{
  "num_hidden_layers": 12,
  "num_attention_heads": 2,
  "vocab_size": 4096,
  "positions": "learned",
  "attn_scale": 0.102,
  "tie_word_embeddings": true,
  "parallel_block": false,
  "init_std_down": 0.00402,
  "learning_rate": 0.000317,
  "train_tokens": 179500000
}
MLP neurons of a small language model. Each row is named by its layer, matrix (up: input weights) and neuron, and shows model dimensions 48-143. Each number is 500 + 40 x the weight over its row's rms, rounded and kept within 0 to 999. Numbers have three digits each.
Before each neuron's rows, "fires after" lists the tokens most often just before its 100 highest values on Wikipedia text that the model never trained on. A number after a token or word is its count.

fires after: "|" 51, " 201" 6, " 197" 5, "-" 5, "–2" 4
L5.up556:486527480530527520519573529450503556496452522527519447520504449479448596510448496511517500460488576543474590506533465469460478499455551480499569565506507513523481449508535493515471508522459494518456506468500567577544458536466550603419417509487487453483502484491517484570468541552449419475

fires after: " C" 25, " c" 20, " 7" 7, " 6" 4, " 8" 4, " 10" 4
L8.up244:507514498512465473521555512500434550535537497544483548498497491545418476455527502454550541475544513487508493459525489436503540580521533482513433583491489477530490484525496416443528502491503501489493545506438507465497477443514510590475537484455555484551484508539442485453535548513425471493

fires after: " States" 14, " =" 14, " non" 11, " Euro" 6, " American" 5, " more" 4
L8.up343:503519447489512505494484510468477472396490482490422506540456495514509486520550538476553488466574581501537599514467509525428558505520497566490496542507557465538548536480477470445508547487492490499466489478470531566508522470500453553521521468460535453576445583504509495582456501544535470488

fires after: " co" 19, " Re" 8, " " 8, " (S" 7, " cons" 6, " Co" 5
L6.up91:503476488486587568478502451525538484499549500471555540517513493437471589545472495528456480538492488469539577450597447481476560410457467521445466551544469494466494510468595518490522490482488514512506491586380558486490523542479431485470516429497489504485531512547467449596542495513474395490

fires after: " (" 12, " as" 12, " re" 9, "se" 9, " ex" 5, " un" 4
L5.up593:523559512438543551474500510494533476483496503493505493581490413466456511521571520533512501407450552471495502452553484484458558501586483556510524523471499485510609564456478558520557456427497480468460520473478485519523494451469471496518465497441490467562465580559418491452464499524508456537

fires after: " the" 65, "|" 4
L5.up320:550505511563526471533537563452538554516429471466488523484466456526449447519431475503498526517461540597491512545569521517487600447481522438532529589587462470522447474570501522474477472510419517484499462495505500506541419481503485500405511536493482499526500537490428545530455462538430506449

fires after: " in" 24, " of" 15, " K" 7, " to" 7, " and" 6, "," 5
L5.up306:449474484553484428521446491504483485462476385514525495519496515460522473454473586446466514399553550467499465520480496548407460449483486494541486537519538469508554541478531535452499508545548524506482498502452493487501435453485506494493497429519534466486470492537454477539476527511465499538

fires after: " st" 20, " St" 12, " squ" 10, " ch" 10, " Squ" 6
L8.up350:478499515473482441533513562502525466534475505478472525476537464471496506492436486460544558504512558440481454533531497437540492488520426482507508554586470443513470545512597439533558495527528468491473535503512598458510430527519494478446559572519470463528530454518494478495460483506533483444

fires after: " con" 13, " in" 12, " In" 11, " al" 9, " San" 6
L6.up605:535537584494512488507496442477408479426533473540447515469515476482503478456446545477489453489531481441526531490449482504500525475436508508459433533488513461509417530466553503480524510503458471525453505470506574482548569495506511458514592488457409519517548533544484590564487471505498497482

fires after: " O" 42, " pro" 6, " S" 5, " Pro" 5, " s" 4, "O" 4
L6.up280:513476549449528467537529456533516528487540514509558486463527526500496419485470583453497532476479476482466553510552521491420495471446439511612531451479511534595554541498525472484491481537456445535509472535469495533508535552495482542469541469558514560515439494478467505459510528488421522505

fires after: " H" 10, " h" 10, " L" 10, " A" 8, " l" 7, " B" 7
L4.up496:462544514517523438550497442529515523480557454514460544535519515497520540475486591400467505479554494468469486472433421528507518569497472457532451519584521484532545470462522449496458505514472446485487619515520448467486451503476486468455460463517451505547498433566485591482533512485428466486

fires after: " of" 29, " in" 8, " is" 7, " for" 5, " with" 5, " during" 4
L4.up81:439542486508558490537522511487480512468420470500520523531522400494493548439460555460522598484518481545516475428487404547471479494470491463485437446518574398490528521485489507478498505440455562413492496478480529418502456410519543492504512490554489432424509482475536460511528504506448555447

fires after: " |" 20, " G" 15, "D" 5, " Q" 4, " N" 4, " P" 4
L5.up95:462419508507499501500514502512585536478469480489519488523490452459460513493450509585560627405445523421511491568478425468438437462507458539512478509501523438455561499541557465460473478576523529469466511549507531475410489462498528550490493491519505469505497490434516510567571530510526406479

fires after: " G" 13, "at" 10, " Cat" 10, " Bar" 9, " st" 8, " Gu" 6
L8.up648:426478501498495409542489498546447510485536519554470528500525481480492510484513461480465594456550507502507444536480507489488514501476430525452522524520556522530413510501508469512509509519565487545457538441484527494528546455504554482485584524459462467440523532526462565418486491524521489437

fires after: " p" 42, " P" 27, "P" 8, " sp" 8, "|---|---|---|---" 4
L8.up312:512534521398485522509496524503470469531485506581517578487535414446415526416440510460521480522516497389511449536558495489579513519493484534516495576550461428494506533471533494475503503542478408454472487500502517497553486478466477492513538535469491532474550473506548428433536491506478500498

fires after: " ro" 22, " O" 10, "y" 6, "w" 6, " ra" 6, " Ro" 5
L8.up745:501483542487522477529525453498481527525456459497485510580480507516491413510415583457446553503569572492428565534450439540452417454512571420609499444508488556514491536494490429503488464489454508553452488457557453500426470509489428498475521522601487506498515595480506503493504504513456518510

fires after: " |" 32, " un" 13, "-" 10, " the" 5, " (" 4
L6.up343:474516570418519489458518544436489432534512490509509514524499474489509456493457550497523473537487583441515543503532520430476501503550376511488541530553484410504428513493519508483505497513518481501457541437422517455458505464478501482452482496480516472504539504538540457487498484519505487500

fires after: "\n" 24, " Party" 6, " 197" 6, " Pos" 5, " Season" 5, " Year" 4
L4.up439:527524540492567502530513501484568552477509521529500502489569548487472503521518463497469482506531524503541437452477513496494478521380511432534517554517492522548465454560498471490557570541472510517477549528516500512557508555504508475532513498546378554517513514496442493598446446571488463415

fires after: " |" 32, " one" 10, " the" 8, " (" 6, " (A" 6
L5.up161:502584528483493546499490546526536569478522513473529582498456552469590532548510514440537550413507516525508507466523501465526499502569466499488525526558454471538485475450497485497493536494495558524534457548574493561520520452571535454495456468492536437468568507516541487492482528511503485498

fires after: " V" 26, " Com" 7, "V" 7, "M" 6, " prom" 6, "om" 5
L8.up249:504465492505544627482521447478541470449483485495474463452572539490473525590475487510528480509499457524527488422558525400519469508511447478530509530522502471516572549562525447520472516471475498486498518562507487475514400502445450522477505487508521465535449477495571474535558477511506473547

fires after: " s" 26, " S" 8, "S" 7, " rem" 7, "′" 7
L6.up613:560522597451523538532546512437438469465536482548538496496581518491407618477508527462450503495512517496435560471554456456451502513462493485646490553492486410537458491462554522477521574497478495477503477472498471539531508568467464457437531497466577499536471489537537507527494475527498464473

fires after: " the" 72
L5.up270:500529517456481520577586511422528521467469446501483526563520512524496402468475508448502543548474521504583507530517445482483529480522520528538527535498518437616480481494560486433518527520532499450505507489444467565516506485530533475442469531448534464502471492430499462612446450508507539450

fires after: "ra" 20, "r" 11, " in" 10, "i" 5, " ins" 5, " to" 5
L8.up505:493546469462527548469500464465513522453406488503506535510529433465470501532561487528473509576543529497439585525531544491408505487466505509484507497472559505479498540459424515482481458514455509556507449500499502472523549486469525471483479394537458467481536504479443473627508449533501498495

fires after: " in" 42, " to" 8, " con" 6, " def" 5, " ab" 5, " for" 5
L4.up79:527587461511496588500480451464547475460507497535465465589510475520525499470509550416539469494536503516535527549493474468507520554516532489445564528519534491476476469490519438416557547514502459458483499496449565514491526506499483529516501456471508432523505517539484562644520514486414468507

fires after: " d" 23, " g" 17, " \"" 13, " " 9, " th" 8, "\"" 6
L6.up81:552471510539577492495492482494507412460404497514532505539538474456531531520469542472483516452497495439483502466471480457463547493499491503500460509488548449454446513530539577487513497454517481483472518498442494456494547493507522531555559423468432560413531560548484523441477423518506445491

fires after: " the" 16, " in" 14, "|" 7, " and" 7, " j" 4, " his" 4
L6.up558:424532473465456497519475542491528474471519489591515418542537552483505543504619477519482526532449554549511529486489514485524494486498527461486543446562463503539473509407437505525497583449509482588459479583448431534529424452469481531428478514528449484494462543437523390524486451515463492500

fires after: " en" 23, " d" 20, "-d" 8, " del" 6, " trans" 6
L6.up268:500485516454548444436490522490477539517488518441470584535538528479551521436496520467524492549455541481545511520462560521531438406520499512470542477515500435492526500475525532498556501592461446534489487415499488494526554470485457518499502451536541511501454483537500431508500468512524519452

fires after: " United" 33, " the" 11, " 18" 7, " 19" 5, " late" 4, " between" 4
L5.up559:541504466589492544529559495489499610510494495542492509480528448507460511505487509455473454421558538520474473517537505462481517537540550488483501572484478435497483491532467454491468495539495451507473514476481503573603452392523476515460534543530486511417460597483473514568479502528407522511

fires after: " st" 24, " St" 13, " eng" 7, " ent" 6, " cl" 6, " inst" 5
L8.up60:434495444475467474444546554531495513506526535452437530518543483515502532470484516469522541475537475387498451495504413457507540550453507463507540522513599479535468473542559472500517489465506431468494571439508549490483534532499487478417493539482520497510554487500511399511421433510437528535

fires after: " to" 49, "." 7, " but" 6, " before" 5, " and" 4
L5.up415:561576524470431538486464513510566454472512504447563520518498485521492487498537567519556543507485521516413525507557428528515520524510449399423508538540520530533536485524465513490516388488478511431501517579451566542490439518431509476519543527487415533487503545481422555443515460563505465441

fires after: " C" 46, " c" 14, "C" 6, " rec" 4, " Pr" 4
L8.up614:421463445490507514536537517504520514519496487515500494437473427489408532432494445545462563500585505455564503491537526442492548502533489500475510587549499430518462513497453430474482502501499510484467555532493524516446522438478488529447466486565454523581463477465487517465484461543571549510

fires after: "\n" 65, "." 5, " Preceded" 4
L4.up701:509505480510600491496485472501505456465478491530552448461497484517491472517467461462557518480507532502512461453488521504459502451462486446458504531500585507616485509617475478515498549540482514464495535523473522511498451484480482484521515471496435478487424475554421573444493535512517458447

fires after: " r" 15, " sp" 14, " foc" 7, " Ref" 7, " p" 7, "l" 5
L8.up529:530563480409476450488539512455474576478527480489514499534545444525467495480520514454484536500478454461454535454522507446463466576496533427492508496526469491536520515420506488455529516492514480541461542485442549516512425443473478500426509512502448528487551485539508406544499503529542517521

fires after: "\n" 19, " to" 10, " con" 6, "ording" 6, " ass" 5, " re" 4
L6.up643:532501550483505434536507497386503472419504498513603507512547412541520521496451495494516535551470512535544533494541498485547482507498492492459527515518510508493522532524496499465511552462463477479494476496479502416517484498511446486503557491489456419575427548531452556540516513490542423456

fires after: "\n" 38, "-" 8, " was" 4, "," 4
L8.up385:509544503525523500443506478441492539437456428518433397479547530514487485521516464524512549521485517510470500464460482540612581530440487473530496557509546470521508490461500481596549442530546564483554480509425577483557449462536537457513438504528504526559557475503584518570500586487463424438

fires after: " of" 50, " |" 9, " between" 6, " in" 6
L5.up263:484558461502568598540511433523458545456502490494456475492467427477538499406472551476488478436541527506468449492480480539550560578509496553510440491524551483503412472461498553477513450481452434409483517462482539441517512463495489451547531470509451483426535536516523488537527525497526575479

fires after: " the" 18, "In" 15, " In" 8, " al" 8, " in" 7, " at" 4
L6.up314:449543539493486485455541554471434570466423491540471521523528465508524466451528511527499519466474525437540473562536496399563529521482435509526574460504550473509448522497553483459460456444485481527484529415551523587507493489492530502495483460538493498437502593475542523572487471502462505463

fires after: " g" 21, " T" 13, " G" 13, " d" 7, " th" 6
L6.up402:550587549521580441547515442452578506447473485543530489497492513457472535464485493471520488528494518440501429481501474469394555489454442491482491458486499499505448497499543488502475460488480487566412503456529493392535516467513537505485526502523484563518532536569554488487514467509493483466

fires after: " in" 37, " the" 20, " were" 4, " from" 4
L5.up660:539537468491495534494482516475515496485504483503473478559478453517555528499493497525492518499448586532497544483526449517491492450536508501441545505495499416519504495519485540491523585500475526465486456490496523533498453541557484549468527427483501498441480615514475499624488499510472519464

fires after: "\n" 49, "|" 15, "The" 8
L4.up13:494519512435543495464464449468564555508422520482527469467556546548486422519482459498444484566525513546512477546445513496508517523488468477488494507532470539468496439572506451444560538522495544554512526503510507456469464426508516481521477513492406470534549436509483506497486491474469459467

fires after: " t" 21, " b" 13, " T" 8, " B" 8, " the" 5
L6.up435:402540562504502459546520528476541476517561465537521548569494520476450469495510479523438475531562525490523472536511578498541481459423365542508525434491476473495477485506519524432466518559481461532448548495491516524555573457393481478446487627520506517490504508535504480470498466505481555455

fires after: "." 30, "s." 10, " album" 6, " and" 5, " series" 4
L6.up253:509466545497475458493510600513546514512455520529571452568487498514614608445531435532536534525496506479472473443556602470503452520533504458493448582476468458475554501467478472584488488498474485415443572479497507493545416571481491503499549503433398487479485510431471432530483507512456452463

fires after: " T" 18, " C" 11, " c" 7, " K" 7, " A" 4, " B" 4
L8.up332:494513491472547474537580452493495507479485436560463564468555482497495533439509457433510543394510525467581507507525428500474547502430443505515513502516527538482460527524500467407495545520477447488474560462514449400535493451469549576488449512588461460531439521517492520417484517504491481454

fires after: " sp" 18, " w" 15, " foc" 7, " rem" 4, " comp" 4, " Pl" 4
L5.up701:511468481456476511498592457507525484502528490511505541548579480475457573501571506454465557493478490422479521447581448422451479485492521431567493481529476460487508517468470460500533458494492466436494557540471460507515415552475498505502531534478468551458459467521470451524493493495477531524

fires after: " c" 53, " st" 7, " t" 6, " P" 4, " C" 4
L5.up257:487557515475522493456545531529470478486569527500508572596503485498456500391494420426493552496537501480491522519506469538433523533476490482478410560525539440509488505481576485513546529524548540471493495448455512453521478503490562444505502484518481501537476452594486499486536490469470521477

fires after: " In" 24, "," 16, " in" 6, " and" 5, "a," 4
L5.up307:479556557483534527526502542457485506497458494494506506525490492486473467449520588483563475541451571447566566448515501448438503485530549492468520645487472499564549488510520486446578490523547528455494504519445579483521433538481502497475471475506471472536558461537417538537511498533502445479

fires after: " d" 28, " en" 17, " cl" 10, " an" 9, " l" 5, " per" 4
L8.up367:499519404497413531416514529483496491550529487533401568533528404427529461523452558463457591493531531423470522541515495477499521490517505522496524544472495428487482474509443585493548549558482486551432550486417513503514495497486485490470475495550524470546493498514496414507472481509495517488

fires after: " the" 26, "|" 21, " 197" 8, "–2" 7, " 198" 5, " 195" 4
L8.up356:472524513564567524522603489475437516468483445534427563439476475479520474515454554462545525416542551500486484503550469478491517473552535466497437549602502475582449547538486493497492489541441515550502505460472526520590458580478500571409439490489470508478478464480493465493441512535452487477

fires after: " |" 54
L5.up554:496534505511482524479489533568511450527509476458458483531473491496488577456506526501559566478549523458409570480596530453478425498417520523507435506490518485493534535532499535504456515502466541589469490515451541544479472562445452517485485545549535562498444484480534509511509458551575480445

fires after: " l" 30, " one" 9, " t" 6, "l" 6, " cl" 4
L6.up673:512573509467516454468593532518492501524494465550470518530570546456430471433527477443438546482549474443501458534532546467523361505503490517548430485526482487505481469476519508470518522542462482536427559519505511517501500522441486508432549585494569453536523460516470420458517462512506500477